python train.py --num_hidden_layers=22 --intermediate_size=448 --tie_word_embeddings=false
MLP neurons of a small language model. Each row is named by its layer, matrix (gate and up: input weights) and neuron, and shows model dimensions 0-159. Each number is 128 + 32 x the weight over its row's rms, rounded and kept within 0 to 255. Numbers have three digits each. A neuron's up and down rows have the sign that makes its largest values positive.
Before each neuron's rows, "fires in" lists the words (lower case) most often at its 100 highest values on Wikipedia text that the model never trained on.

fires in: "there", "population", "land", "oil"
L11.gate318:124131115081108135078160120098164109110156156110109162120202153151122128043124155140083126118146096134189151087180121148071092087116105210109184150085117130103116115122127180096114193109126119110122150122109150148160129135126138054108071129149153142121167084180166177138121116142161066126136078116137184128163132074095061133118087107127082071138119134101171188116150107115137113136158188101128103138118110082139142118088133138064142156167170074180142101120128122106110147122050094
L11.up318:078105079119124125125100135093112156097201136107145098106198160213151128093067138174127122118130159190105185120093118136109088104146043162163144098135141094080173091179192138153149118097059096102104165143104111142114123106131127173103089136133068137156168124173153116101099132183144138155175104191116109089158115105109115120089185106115119088146086106152123180134132112180160066104149161069152181176130114090108146091170149111124106133137111098114143126102171140119087123117130100

fires in: "later", "north", "south", "angeles", "united"
L2.gate1:170124128131113107100101142186182090063117096151127152106180168176154125099178115178087118090108139112046165139145143170135087080145093143085141108127130092093169092140109085139110094084126107126110151158090103086142119091110052147125150093139163064115182131140142064177121136153064144133110134120171157157123193131159142132082129169149120116144117089117142148091116124123163059184131119146183130151159089095110127140128113114121175168120100091216153119173127082140171130141090188
L2.up1:172115106135138101081120160158191142099105126171061138123165139153117185082113096119139127104109170082046107155128171120097142116094090139151111110116128103107156079167081076087060128131117125109138137145135120094130153161103110060142163080129150139110157102181141112128132132105095156145109185123101128094053116111073054156103163099114123148181130095120115164088135082085077048136160079130144134130168083131146080171179124129157197154089106084140144121128167065135150123156135122

fires in: "born", "age", "death", "census", "died", "status"
L3.gate265:162069101094110101162154151149129164124099122179113086084168123137121106167108146143096140076092153117177107173179098122119055092113093154155124137128165146087084108149107120133106131098141152119153137137138134126168094134141113140131052112082097153091150138132092070197088114205154111132059107125090154159168102148116094127087131112114109098103150176195121076131133106153131132097127149074100125174043130105203112082113161156190115135145113079105141137060163108124167179138108169
L3.up265:108100117115109075162132162135157156133121133063113130085173107100121100158119141130130059096117092131127139118125113108111098192079082110143077134098146156070091130151178109094141148091124168145190135115090077148130098092123190063136054121126110128109098184130117075138114158171158095122093090142174150172050135163106108096088161096127103070195143120111068126077128095133175106089136142141092074098086105118153153095156142137131150150197091139151099107064159135141123110116100172

fires in: "as", "askins"
L8.gate98:199179123137121133092154170122138109133137157119161129119142124124157160146139153127177163127097165120148145178127117145129094151116136178109141092124124187147095137158050125205175193138143110089214100141125146144117077090139177133138150132135151153081109124116133127105097124104143100099136159125133135173169189104088129099130152119144193042122148191094159097133165094155180148152115184153093210155155138068081128128151130112108049144150090138148084124146111099136073114082081159
L8.up98:174171161059178161131187161138131150159142132158131155109125105107145151158135158151129162168111143131147143105173123151106117128116170129126107087109130141139102124155063095146169216119130160093147112187115165094100134130126117137148117066160123139099127077126091148149185145174126141178143112135053125203121144137100144074131084029152121089116167149049160063164149123154176113126092166115174188120137085093063145178153105128149106132098108118126100090130093099135151127102127184

fires in: "later", "then", "subsequently", "soon", "never"
L4.gate394:128094110136168149101102113089134127135157134141175170142073127083150135104147146160169135115131210092143084160167138155158134089138080118111161138159129096173168128158081078171121089132153152143148138100090058163054113117119186115139176188107096108131126159115115162179128109090098112137111073083120179086095155104152134143147192111174120103099136193162165173130114186114105144156160158109109188171158131161136114210058140105128066147136147099108120101125086124168153152132175130
L4.up394:152167152154102092103129095162154118118176147124101222141079108069171143072150110173132170094141110102137133152139178129128147104161091119149164093162122060176141083129094073160144118092133118119148135081133106181089107152111146141140130195171112088135102145194123128146144103110081127132139058148164198151070125131158181108163167100166109108140134177171099137181129149184135097069122086124102165102110143172155130222100150124127106137124156085134155110115104184140126129130160091

fires in: "then", "signed", "joined", "appointed", "introduced", "launched"
L5.gate298:226150177167061107164099163090069197119076111136108095098128051082147109139159129136084145115105068078128193129146149184139121140134121121124136135082138104123115135170145173091156146124144094116099104108146182120094110143136096123062128154130176091107167142170115145178118123123090099181166190168134177132077098186075108114159137130132200128113091170091143172147115108114131149132112142180091141127122100125139139096067155125151180181150134138138169135122120109120117133111175172
L5.up298:165114094175195150161181168114129100138045125109093061141132108128120073111096098136118100122119066082113147164135079133100131108154199144174106087143131192107126110211144130120120167122143129171116138103098151095102085140155142147124149070131157133185159115117101119143166136116175100142107093183102151084093142128112136163141195099179121163156177171114076104161131098155128148100227135081136135187144114157121129106079155118153154141140081107141095107150072137096174154134140147

fires in: "there", "louis"
L3.gate309:129139171158114092116147165096155166070118118104140115111175147077142101131135149122077144108156087087062164104111111121071115123185112178174191158103100091151085182144174155084156190121068083109121182116127098088126089131182127162130108123100122106131093157083117100132092080101139127130119181143090129182084202101153075124140078122138136081118069136108121113180057123103150106107129166109123096114116151161116144067095082123146155093168162188111140125130083085153123098109105128
L3.up309:098171145177129159092143152113194165112123102103144163110174117085116145127104158151111111158072073091097115071093112105147116134095110167168181081143123132130181173102136144098114152128108171069135168109126075093148079091170115172097171127067102099135144107137132161179115076141096130175119182081125115127164192093136090122116156162144170043137110061115100123140092131132126125134149127119066126134097117207093137092100078158131133143180120188183120107141090105179138131135156159

fires in: "as"
L3.gate152:121152149179082142155137161125122097137169122122073134139127138116134080150110149156160160111110062107162124143136087182115133145113236115097128081149098125127122100189068140153119148131131123122081157133135175059104118116079141165181146118111115141054084103035098118056069111151128113139120153176093131161105138147129154114132146122144191119117144178130148115136161095094171063192126138117095155188094130066117159155146117164126082134096108123108164156173091140121111118094065102
L3.up152:132108149142078124156155186101102092140172116133077125116134070158117099148108148154147101136117095150123148131147090199137141145123241120109130092213136177121138112151082114157127154176163138118083158149162137056101134127095124145207182092097095171081097085045116159107158117162109122134116127132121138179121141165121134123139112101139144080134097150110139158155148100126197086183119185136096162161105122058131147142128080119152077177144106109084142185158102102110155110122091144

fires in: "award", "play", "film", "awards", "festival", "films"
L4.gate298:131148082150146136168083159103022113176106150190139160087110151077127132114126063107082156095120121121154114157144159121174131153101188151161128085137156118134132094152154133136102160104139085095143168077148117108165130146164129119107159081144088152113154128148188107177145126133166166131094189106106124135179138098154091143154140150102126167085133162097096097085156170151098215156120089105140129162126108093143175180166110152115107144176105075081159168228098154121108099136122092
L4.up298:154149109150138075085115133086047158112165071110076126151134152101099133078146130142114137072148138110142085150121159079096100119125142167137124144177123113115129122140188156141115138115133125130122198128068153138159135107173111120166134071143168117130169095163134115132161068106135137088134153135128157195130134095131158118128112142139136188099142150123035102111078181153157114108057131136204059140160127064111127133151102166186089112136090135113166141212109155147098067142142064

fires in: "women", "men", "children", "population"
L6.gate257:165118116120153133156141106118121074165128143124172132098117166124200099181119134164110139107168116140101115207156113108134054139174100109078143114176111124196143116138071204179136181087119134143153137126135094098136138146092199109124126129116105104115171132164111132072128115115166095100151119164118120097168139150116081153097135135121204093130130102114119098100102048144116153091168075068157177163120127175153186133091087080123118171054152159135049122126140100172140136132112105
L6.up257:107131103085104157171162132155123096104132111124168139121123095128183151133110122120120107146184107150085079168099109109173089144196118106104118136113142123170107144112052180159138115122120152137143122103143139134122125142081208119100121107125107104074167136141111170132159117141204070076156157153108174130117102119050112144071085105142177135116139048099115129083120055129111117076199084134135163143139088170131192150110128097182135178086150164179068151131152078145110169096128152

fires in: "during", "of", "anniversary", "following"
L7.gate375:105151151133093128127183119088097153112095144085089130084135105129142088105193102109123090120118124143110123145136130137162070118131074058135122142122151147168082157114100096131116216148128096158144105130171176169124085130159046083110180212130162118164092107165116129212069113127148107127041093132139051133165157142155096183116135120101142121110094077088116093126182154159133113108154173142132116082101181119157091138089119069116157141132103166080123123131107102133113174118121140
L7.up375:158116109081156088141117136126117188105123132095097103094150148174105101077146069100127142107087128126125124119134141102112140116086131116154157147137158153205119130200157113154137133124076123190147131119168097161147131089086085094163087183158120155159143139152087151197124173126136117077138116161196178102144170123140102134109024113150103094122134132132137134098088194117105091135135212146132156161177183123179173116127096135121171153184176138112159089109067129169076147111108165

fires in: "west", "east", "river", "highway"
L2.gate71:117130127162083119125109186135205155167150145101157143105097110138121120102073152163186083124169072107145129086164071122118165103124129169162101156101174124110114097054078114093104142117118110107096088066152116083165129093125138173130106125065134124198146108155105131155098091114174103166132178088110153174125167178100136151155127124066126057132114158163091112142087115070137158108148116087046121089108157148115091116167135137124118074099149095118124135114133022129116139146140146
L2.up71:140059130162096105093130149122161115148124128111101119125088123131089131111055126154190151198149120127157186110143109098118162133101118144168153156108147159104149105077104107144117143102079099063074103077139143059124112085103125156129099092032107094177129092111108141145126106113171113180140170176138153184143184175156094138134112117097128085122101134142083108157049108105147126135109119085110103104167127145120091040123088128178129095086178108149117106153088074190129157149122114

fires in: "former", "worked", "working", "statistics", "notable", "acting"
L2.gate225:111173148130165154131117110139132106182129084119096053198114135100114137155144155130146126110111158110119167061086175179119113153142111109095090111132060122176136143152159116122083150166102059111134107167172147060131098191181154171147144093109120150155123194154223110112167165140108181188082132132109094117112101132135108096175092136189161138147207154162137154069118123164143127144131151141176117087114155131138111127146132136144141121081113098162104050137124087104123156125171156
L2.up225:070151134099142115161187128119107128123169109103095119161123149056105141127175134104104162058147163084091153074087115162155090129131147159112128111129060139148093087138142161101141135145117081149152109138180131072131109187135163147132164037113090152117111156138201108136169156174078177181132130138173091105062111158163095079131152191156126129133213129154125137078084136151134146141075131151141175114158178135114136091125172125162106098116129118185107100142093158110154116144179107

fires in: "to", "can", "would", "could"
L6.gate204:125080094093099128164140114092114154132162150155144149093102131122102073119190111139083140125097163111147050117124093088199135157122092129129139206162072114119072118158120128141125198098107143101169113117075169115132142112108153127166093102127098088133137076154126117126170110151162160113127131136094167051113145156080160107103171111139091119132123113153136091149107141158111149128115134102139129184129112079202164203149157155171086152108155096080127076049066138150204146113137179
L6.up204:175098109091098157149077135105164140120127142053121107130120092190104122130155127134136085141145187124099111125152040092159141141116086166167158146151155158133106099123136142117179175218138182159155129137053152145123117123079178130100112127081145143074095081172087139110171134192149153164144159158141194092157112212111147081156122118155082138135146136165116124140125083100131134143116093164188091118130155151180164189163154139126125158138157141177089127103114147128165155125182103

fires in: "october", "charles", "march", "louis"
L3.gate383:178155099120084140088110141064130135121070233169081117130119086111189145069125102167108145106153146107146148114161079119116139110179127171193119117126155115144116158090139148086102170123087124097160155095156116086163149131110140203110151104145122097112170109125170124151129087103106149112107139135097049141092196134111090081198176109161131095126129115127102167189073085096123146104090132054142144150132106100108142134162150192129117160138096143149142113114196144083137154106170122
L3.up383:125093118115124137074100125102120139164116144084111088126153135044145116134177099173127145127122154105091124164095126091127140147194122122109136106174166167093142166078140139104118173143110065100124167100134096139164136114099138160102121085129208117142150108104106141165146095150125132140086123179132130156111220116128103085153113108144166099094156104124056158166047129108110136100097085146169130157217084154121145099126127144231115093147042125158155120140106143116104169126159066

fires in: "south", "high", "west", "central", "more", "southern"
L4.gate123:151100101146092139118146149142179161146153120104105167147128115134075123122147122142164108156130161094090073132180095167098124144158104166163151136106125122082170123146122141127119190117080079155087126172145108139148110126209164171154117098108168102146148101171109185127184196159129199152111169092048195129126121177130170133148118081156111113100120155100102160156133114101165146155111083065054146132130063148118106106109095070183115190101140120105141111161123132173159130146113199
L4.up123:080107127123091132096133122193139122154192126174081095132073145119125100158075110160156155149151105075120151118154120130170127092134138101155153076138109118086150120080137137137076155142171182053048086144151121083134079093137142185127116101093082089127087151073136159159179097156168178154129125114092198183151148124182138096210128132164115121104118106152138113172125151128084133156117100060080121104122140152073148094113137137162105120061130095100154099152112157173130146150160154

fires in: "south", "west", "east", "central", "southern"
L3.gate360:141141137149123170154118144134189177152115115094155126074128133163143114155103138119153214152163088095108143124127122123126113144125093135129131164098106136103190111081071130195169137113130044165089112145133097136144108104099179155100145062100144045150118092131170134098093133146091133174103156117108144158107197124128155074154154145126126140083149164127139113130084145050184194105132091100093142116088128147110105141192108116130132139047146085108105144080092078125127114145208174
L3.up360:131137141148151141099120152209132136133163104111076151097137156187163146109081143141135155130163135101083156119123164137073082104111115124122099186134107137109164090088121112140098137138135071176082102142118145076140166093125125180101174073079124107125090116130178075131114119094062069183117195149115163142109151132128161083149191126162175149071177131123105108134060125094192182125147145090066129084123108113096075089172127149136122128081110115142131101094068080124177147147160137

fires in: "united", "march", "may"
L4.gate18:122076115064087102081178145153123091148134149140130124096167117100211104127099013124124104102127159104144169135105088181095122095128139154131136039123173110145158152119096159087141120141149167137178143121157082139152159132103124178108105135139184108162169154123098162133114106164116115117104123102082107126114126102112160127129122144073077090135118166115121167154063106152116080128104100100178153175074143083148157113179198179180150150109087136099136130121143037116145100115159136
L4.up18:156063140152106156061145141143126137095101167128105113116154077103096111135079074116148139063146140102077174101112066126108134149190119149098148071139116148105159134114118106171101098109138173084142121120182086118085057121088158119142142092135145144201227135153122125104126131133157139125103148135133115117111147106095148134116162160140100139099098123064100153132110132154101176111144032095182169176110050122134122135181177164104177180120076096126108121110108071108109097120111095

fires in: "7", "6", "9", "born", "5"
L10.gate426:202147106106132148139153152145099127136145109105119155137072143168168151180121094166080145168150185135167149149185156121199090158112075085141133078083077110025115151122177117130195146129178101165147159183055134163105082137129115109121157144142099120087109160107062115142125122147106106116122149110101148142157123082125084135088088117131138130074182080150178128148153136083129113174095091070099111145117122118159060142127163157117153161136116157091165165131121144133153084165129175
L10.up426:111117071101153096124117129121172130148124162145094069177176048113127172165139105109139132208093106117092147086095139189176109133140144111117145093171122097123133138123135138179121101069130069152101093140159115126081124134116156155145183096135152092101121174096127110120112141155157124158090158144128094147139030126133162123086114078133148184106102172126171128133147148115105192139143100077160101176168096130200147171153098094133078073103165125126104081100193095073103144090136157

fires in: "9", "7", "3", "8", "4"
L4.gate309:177129080087126142117096169157137142138135080180204140153088114123128127165158138126080166196124177156174054099082147126168150117125120131144183115094115116160085153144176082125134130088127169122113081139108074155155136171116089089119162120148094125050117123098095087149128114113172171081138099114106137152082139141147181147141072080094163148133175118144181125122167141102157044158086135037149123107155139129085130147090161112113107096180148154078163140109148183132151124143126121
L4.up309:155132133112154120151158097091132133143069069044164092172148050122107107191125151082138159132143143093166098130105132088110143151170154156146171100159139146107087098185125138114152099103124100112107122167028142179061100110093144095155122142139068168120120150107130110140149114148170147102130119129134150158069157082160124134114131154165104164148158155103118117086089149114144146095057114125211063123133168138092138074109136096145114164159115109093157117146170076168113137176200128

fires in: "5", "him", "public", "her", "9", "agreement"
L11.gate372:175101154166104162134136167126079103107108130143193107095182094102131144169100064159116170125098112128098150142133158118184138086087069165091160091107157132130136125134142181103144166078128134084120179173162133126110055144127083109175119112140109195090105119102083114155136089135127100099162109173158095076131124160115100129134142038124174095092141143066129170140147153124199125210127140125101120111112167154088143101110148156137069128093112077068155094132093123187167136118152148
L11.up372:034114140148096133102127115157106172163141082154131108203126140109139170120149102144086087134141115104103090165141118149170071143134163114084121069133178095145165073133152116194111119183098206085123129108170143105098144108075140171131147127121193104175131151156125110133162118159121115142155058149110111107087120158107084213115108159144156145100142182117154146136151056096117146105099085176163100123148165149146118094086110162196151121101158125096128151123141136109165195088145175

fires in: "became", "moved", "become", "hat", "went"
L5.gate78:135090146112080078163113156155113105136071150165131095153129102116186098109167110150102117074067201167133118149159141122096110109173120147087139168148101122129178170141124083165119190165101093065093128125129131138131099157086059154102138044155123132138159156102182160081178117113157065115149108128119161138149126114085136204098143128088135178151135173144087091127121127092171081081107130114162163153137087112107128217092157155099164145174141073111166116112104103097133118094120131
L5.up78:121122095175096072220120143131107085132149151151145139141124118088162122107186165122142103119116177171138155152148127194102139129146178144092114136137118129151171128119146049149105123158086130073078126111117129160186092118107101163090203105087097130121165068109170150082187119068169128134162120123049133193158068113107141156109100139100135143157098147126129102130105150098183140078104118115095117117121124087128036143088151133101154199159167127093133132143158136089131155086144094

fires in: "during", "until", "of", "finished", "ended"
L14.gate379:102049133097108133172101174078132128145141151062126153138123166140114124093118153053131122138103139137133125153111148111155153103175115142113112136159133070166090152138171122133171119163135126144099079163123089093154176161113131161141172180189128136183144134163059114126186093117166163127153144135116170140142111120193139181065098160116155102100079150130146077145182138156179078132130091082095100160209159127177141130165111084095104176141163178127094077162139115137107141054142148
L14.up379:098129105140056132112059129110134130108089143098085155101118145157151052104126096125113130091098114122140168139088128167116090189106108113091117135113145093140163149185128108142147105145142144158135079099115135128132112062122136070145110164163116110079168186129106152130155094085126124107126130140167176113107073088128073185082070127072099135077092095102137090188136111130117076113152109089113121142194149160126137141047140077086140139131084107105094077179107180150095140058171080

fires in: "as", "former", "its"
L5.gate230:167085106125127137193152093108089085152152083099104142134092120088136147191139176132170155108098120127147163082116151125124102190166206114091103119128088156092077097169080139130083182127146127119157096143124144122116138188123143121146156079092125154145034104107084134113135130141109119156141182124138105100126167127054123163105094086133179072090087168124233109120139155133165132204149104129121189128136146115113119157141131176141129137104106129104087161183113057123126102092144124
L5.up230:174074087106124107149161129153072093176100102106064140167133142125165152147093151102156124133143116162126180085104114099158105192125209086124121130138083202095127152127090161101123145188107098096115115111165172060116125176103153113168161071128142112096114106124108134104149139126094146182105131115115101091153134128096133123136094076114191088111092153119206110109181109177134117174158136119112192105108174043102075153128105144161106144107136115117084136103137076116154112069146172

fires in: "championships", "awards", "medal", "chart", "paris", "festival"
L6.gate88:134116139060128147123146144141124085120187114160160175103083114108143104087121077061122110108120155205118137160190145145189131095155102152170112141077156105100111096132148132134155082154133137091218187160100073139125092131185112114133171100153125111125187156155138138081120124126146149165097116121090100225130126095150142124084149152095140126119074141122146079081126086070161115178156135150177123160099068082127140156129154098174101133113129142077144134175133089091106127114110196
L6.up88:067189076134147134170199155174161160153148100093108101101147116125085134131098077099159206157139185115125133152162179128154168136144107151101127144115115053111075143132097163061073144125115175136113146106097120149135165123131110160084114150149099184105130151176127152150123077123098135151119144157179158160130135131114068116082084170150087166124114141109107104140115127118081125203076083144205122155156121068096064109103131096162081119145071157179135160122115131157149094125122105

fires in: "women", "men", "children", "people"
L2.gate30:084149097098146174146137105140090146121091162159183164126131154160107057111142102077080072091140154140085096147159122095106132141184145124076154094109144081135097115158077125166156138058096170133151094092175120143112176128099125132117056178187143063093134110117112152112169146108206127092128176179097158092175100166082142130089140121154145132094153091191157101151121128163093157091095126103109150169140124151139133129126166100135129105101177135167106132040137152099131139069158101
L2.up30:089125088146126135188125108135088072136128129118182094111108091199084070119137123124069104148150133118121109180147144097094126160174141146129152067137168090153094119170069122149180110059086198181150137045138137169114172144116148140123088158182139118115142121151113125085163131123216072149134156176086200104172146134091131142098148119130123091119156106193144127113150117194127145104126145124135131145154105187169148116137162149124149140096200165156129091123162142113167155094149121

fires in: "united", "as", "island"
L2.gate82:109076140144122141148128154068151105148149134160103113104109158090136168130119080114129117121087106119097158081100120159130137096062154101122151108109104154196123139120128193119094140169157157138103111075139142051109107085205175167176172058136177113120117067102082206100120174182140139135166211144110112086107132162093114147078143079102161060084148138159174155152118113126126098133127129126064109129083095120095141119130093118146097146194099105079134142114118079121116088112112149
L2.up82:146080127138106103113123153052155108048147109157073164095105065111105084150139163156121099137094119130132092091132109152113098125141180097166145123082087179134125141120043195192177105133148137100076136081207137094126097094131090108145137128134139151133046138138094094121117103148190122122127177145115161110118191152098112151071108091116142098137118097121136143170089146184163172137183158150088148142117172128110151155179128138141119167108093123100130141128076090088107151068109165

fires in: "used", "worked", "designed", "working", "developed", "known"
L2.gate88:118117152082187140152164193133134173110119102092125154107117184139133134096078131126106091047145208108100135123113100135149102106145047115087099172135094136116209118154149147114083121106129093155091117148128106116111095202147146117142143144129041147066186166107208144125132179106138110099127102143154069165120091107128149126106098153125089158176159142131136136119078098147081134120081067146149104125128178104128118159099122091125119136151101119096099122056099128137062121154192131
L2.up88:141138162115161152122160170138104209153132128084084103114100158135124127104109132122113096045168205131094129119125123133151113132148036123099124192141105154151177090142109140088111123117118066135081110164142126118102139207152114116102133154101114161095196146136193154090136181121094115123146112160187095145129102108119172141113105166123119180225169196142132135092070143147093115163085099121163137129161174114118126147096125062123113132118127122099117082058122136132078129135184139

fires in: "from", "15", "age"
L5.gate214:115140094160131124125145158123082126150158113143104149093116135130099127136091060120112141138103048054089144135133109139113156056140073077165104150117133157105086137131168112106101103128086108125149090123092147081116079101155079100092084097094106126140135154128126119195158110105166133038166139150131130103141087143188081089070097130149096112195143120097098069154122091169156155127065111125144143133128137150161163125089179123132189064178137156116130128107211133115193108165101165
L5.up214:128134157129117123119166099130122148146183049111098133140139124140118093101145090077104111104072119071168130080126121155174174122153160110134160153095104131057051112132148116072120183154137128117108142112217140150111124131128107139161101202121151106174103150156135115083194122129147082117163067142187120087091188187094127160147120146123085164169137118088090120086121164081149099061110177137162104126085170106131081114141158110111187123092115139069114134102150164120136155157083101

fires in: "is", "was", "are", "as", "became", "remained"
L14.gate217:154163128153108124096166109154115148144126128128156102125131095126164086129078148095152131100099138110100167136094114118118131138176153116115133126176169149093148105131145076115141157125096098102077111078124191157119132177131142175095106121105128098146088145115135124054221157145135149124132060190145083111101188091098040110120136183115179109096030133131098085075134111074187062158079072086163072157131167122106155153089101131160116170109110155088136164131133123156111140120134142
L14.up217:135113134140172162156164156099145102109112128120177115122132053140117080101082151133113147119148115126114152143152066143141146115091113190140059158168157155105129114187124102135093158104135163046101160115130160075131100088188161165127151117078123219192081115166198101111136092101147132119141179130142093155092165153130163118118147146116130137181120124143124165161171098101094055131131149145137121200089175099076123091119126106113120158143180129158087152110136200160099107082081133

fires in: "not", "then", "t", "soon", "and", "finally"
L3.gate266:136090114124142096120145175118184100134114094145126123092124177106144080045116118150139053167093126130137077125151176107176129143170150164110167142149157118087080118076124081164097143112114139131188181130138044169138101099129141106157157119067141131111109120137140134156206185111114111120108082103160155134118151091127182164128100123155103200170137177125087133137088123147086138104151126196153132076154126075111125122146175135152130095116210134172143133205092113121165138132179153
L3.up266:183101082106167112046153086138160198088140112133121143115120124105125049158150092135185129109089175108111151126156187062124087169115094124138101121113145042124091145098123147136121167142151105119173147108131126122106072176181153137098124130143119177158157129129098097129183164108130122130180138169139151111214193110130160160113178111113151144104084120141104122112140140101102132129180087167123125149106096111180102144091189152092117136164148153136202109119068124168118117086196110

fires in: "became", "become", "century", "revolution", "joined"
L11.gate271:134078164179099106165104124039080114162167148099091102138159143146142100094111142111123238102075146101069099140167187115137090172161130145130089104118128063138122140198139108125091197090130177128136124121144144145106095122165084129153122105163169167108134144091129145116127102136100085111137151091120096150119103077170062137130162156129189102162101105107154130143120108174089083165128100120104183108110158144117092134157125153119147184101148157129137107119139100066147193089172185
L11.up271:140096197119094063156078112125151180107169196136111137150123159140134161107150113157148167057113185128111096166124138134098135121128176104123095142079093163199096126173112133129091120148142130124109150083132136126122119094143121092109069098127137110096149086098107162077182113100129168129080164099121089178143136090156096180151114100129186161111089091104144140151092043166045133145129061158076149150132098111120068141088122182076169142099116127145154123111091152101168099104114096

fires in: "grigorovich", "war", "pos", "posit"
L8.gate27:134117091081096202105111115082108110171143152141162154120112149151130131101154098147127168110121038109136111154150064096109120129089097088175130126098109136097166153171104126099143142175142101145100094111133139172208214117154126139112153117187128164183183083100125103143114121105117078127104116112129113129085168133124141141135159116153182097163104186177037093139168165155107145089130107098207116136135116121167133156144164141119180134116154178051132104180119118136144099127070172
L8.up27:174146102125103172168080095043125138193146136147171131135136161091142088144132130134182201140132094071129117143197080155080094158130122079174118154106114175094146132140127115097156140187133093190115082108163087148154125106116115147078121105157129151156195096136135082118093087155136130097078167171131118092104173123108126127154170141145150158117081204153092109128140163144130099102145152105187160070130131098172150118117161148165117131150131202081068127155172110113116118131068139

fires in: "later", "then", "subsequently"
L5.gate406:177057124122114138123087135133121079091153105097132111126141133199168184061162118156121137133063119081119138187158194157175141077172109092121148120121112162118134131141085139087173159128076135190148141169158132188066121155174119114105116141138211101112121135173146162165143122102083099088137100125123140131145106141169155065144125104185112150143164165102123164116122128180121129158175136204154112124158159149145142199083159146182102174171158167130168143150123145127158143141090149
L5.up406:191099148116173128140111095131122155216091178118121122179170097136060156173171128117191166090163091079077124161129149100124115145107148144127111163088128104126087135174092070141106089165158135143137152130123108120099161124158140166131129160139153142089143151184150147139147112136112136073087141172065147122073120149153154166093112115143070162146151109160145133091095164151082145076172138100110066069133141158195154192142127104110090178161162113104076107139124155090143164124184177

fires in: "to", "can", "shall", "must", "will", "may"
L8.gate21:122083085106119083200208157108116123124162083148093155118201081134164130174132132140100152095137115109117105120112145101182137161219089101133121076116124145104084131074091170117110158151126125170101132152047156176142172130126121129172110127103124111099102110150085104128079088165138149204113167117186159094129083141073135078158127155121134166159147119121132054094136162120136107123092123092158145096093176150172161159160148174088096152152131182113157102091121086104117161123166136
L8.up21:174155100138095146130117118081148157128163157192084142125129142111156123108105128108096129136110101074158111098141134132103100146121097143099148155152146145132072114080110176156132156119116154099144085155088138100142147078067090162106138190079102146098098094199085077041137148240155151182112122157136161107125083131118155067098122154158154148135135144076072093084113122122161189105143159087130150100082146110126177116152173157122130132123152134202171131104060106117177116149103096

fires in: "known", "azerbaijani", "great", "medal", "notable", "popular"
L2.gate351:134117185198132183121206115130150148112120150111136173108138180108118170144089111132124107119090134075137139178183077148155103101136101133104147133162115140169115194100074154192095141147143146139143167131120155140117045129109131103166156162136131132133105147195137140147205125130119113095077092132111138127135103109113079087132077121114125173065143175111127115097205167091117066163159140079159131138060178120147067103146150122085140146118153163107128111091137164087124137100213130
L2.up351:088158146115171113158188109169108204139114095135151168124123196178132131078104082112177146096166137118077070146146111105079058116145130104139107179196154172090129144147111155175093054107133137140130113144139140135106096122133094123154101064128137173138161175166142100131139136123108152120111139157154074165117113140170139092168126138169141129117095134139105186127161122125146134125124136178176094193151201157161174128074083176103175138104187127118132142081064156139154128080175123

fires in: "used", "led", "offered", "developed", "operated", "produced"
L3.gate250:146127099121114129116153221185140118167115111150120130118143163123144136111166124141100115077110202120127123156149134154104134044133124141200128170175054090089235105135099137132136107078102137144120094120111133132130124179121066187143131130157157131131165111118186136143210156084164119116114104120102115170121155106161184140075120139124099145181137120076143171057063117100122140137120097087103081080173070092123112139146109150102092143111144130145098112151092081110081119144105115
L3.up250:134174118145135136118152169160186189147117122106122111134133084129129180154166069118107100037061176116115146157135094105167165081134145138163077168094084143088140091158148131151090123116123161130116094113201138130132134124111089173137116126100163146135170134107203100135170164097138114122145135170135128180130178110120095155105100112142139156231076170091161135080094129109125180081121070120204130120142127121170126086120124138100210184126166134136075123110164130121146160101136111

fires in: "in", "during", "of", "into"
L15.gate302:111106154136165075141148136078161133184115123068141176128089121173152105131102124139119088186140122104127114123090154136114162126136126237031146127155165117133108136162145144154118191137085133092153111097127124079164117144162118168122147155155138119138174131090122137118102128055040113137107129041089189125080122117179113138111168119120143123128080141133113160127134148150112154175133150070173135176132099138135060136057109094097130172092107115146121078178062142148109130164133106
L15.up302:134095155163116097173082140091142133156105139089161116136113187162127119178108075100099089149141120053127156142116077118133169148149124220124162113176145146173141124162123135190109175166061143119120082073132081127159117116114157126097127130158097170153170116085138115136136137087078082096093106073055174084098143109128125125123186108132107088124108125085158170125137107144094101142206112125202129130158106113156085128093091092084081157093163168128099124171082121161085137167121122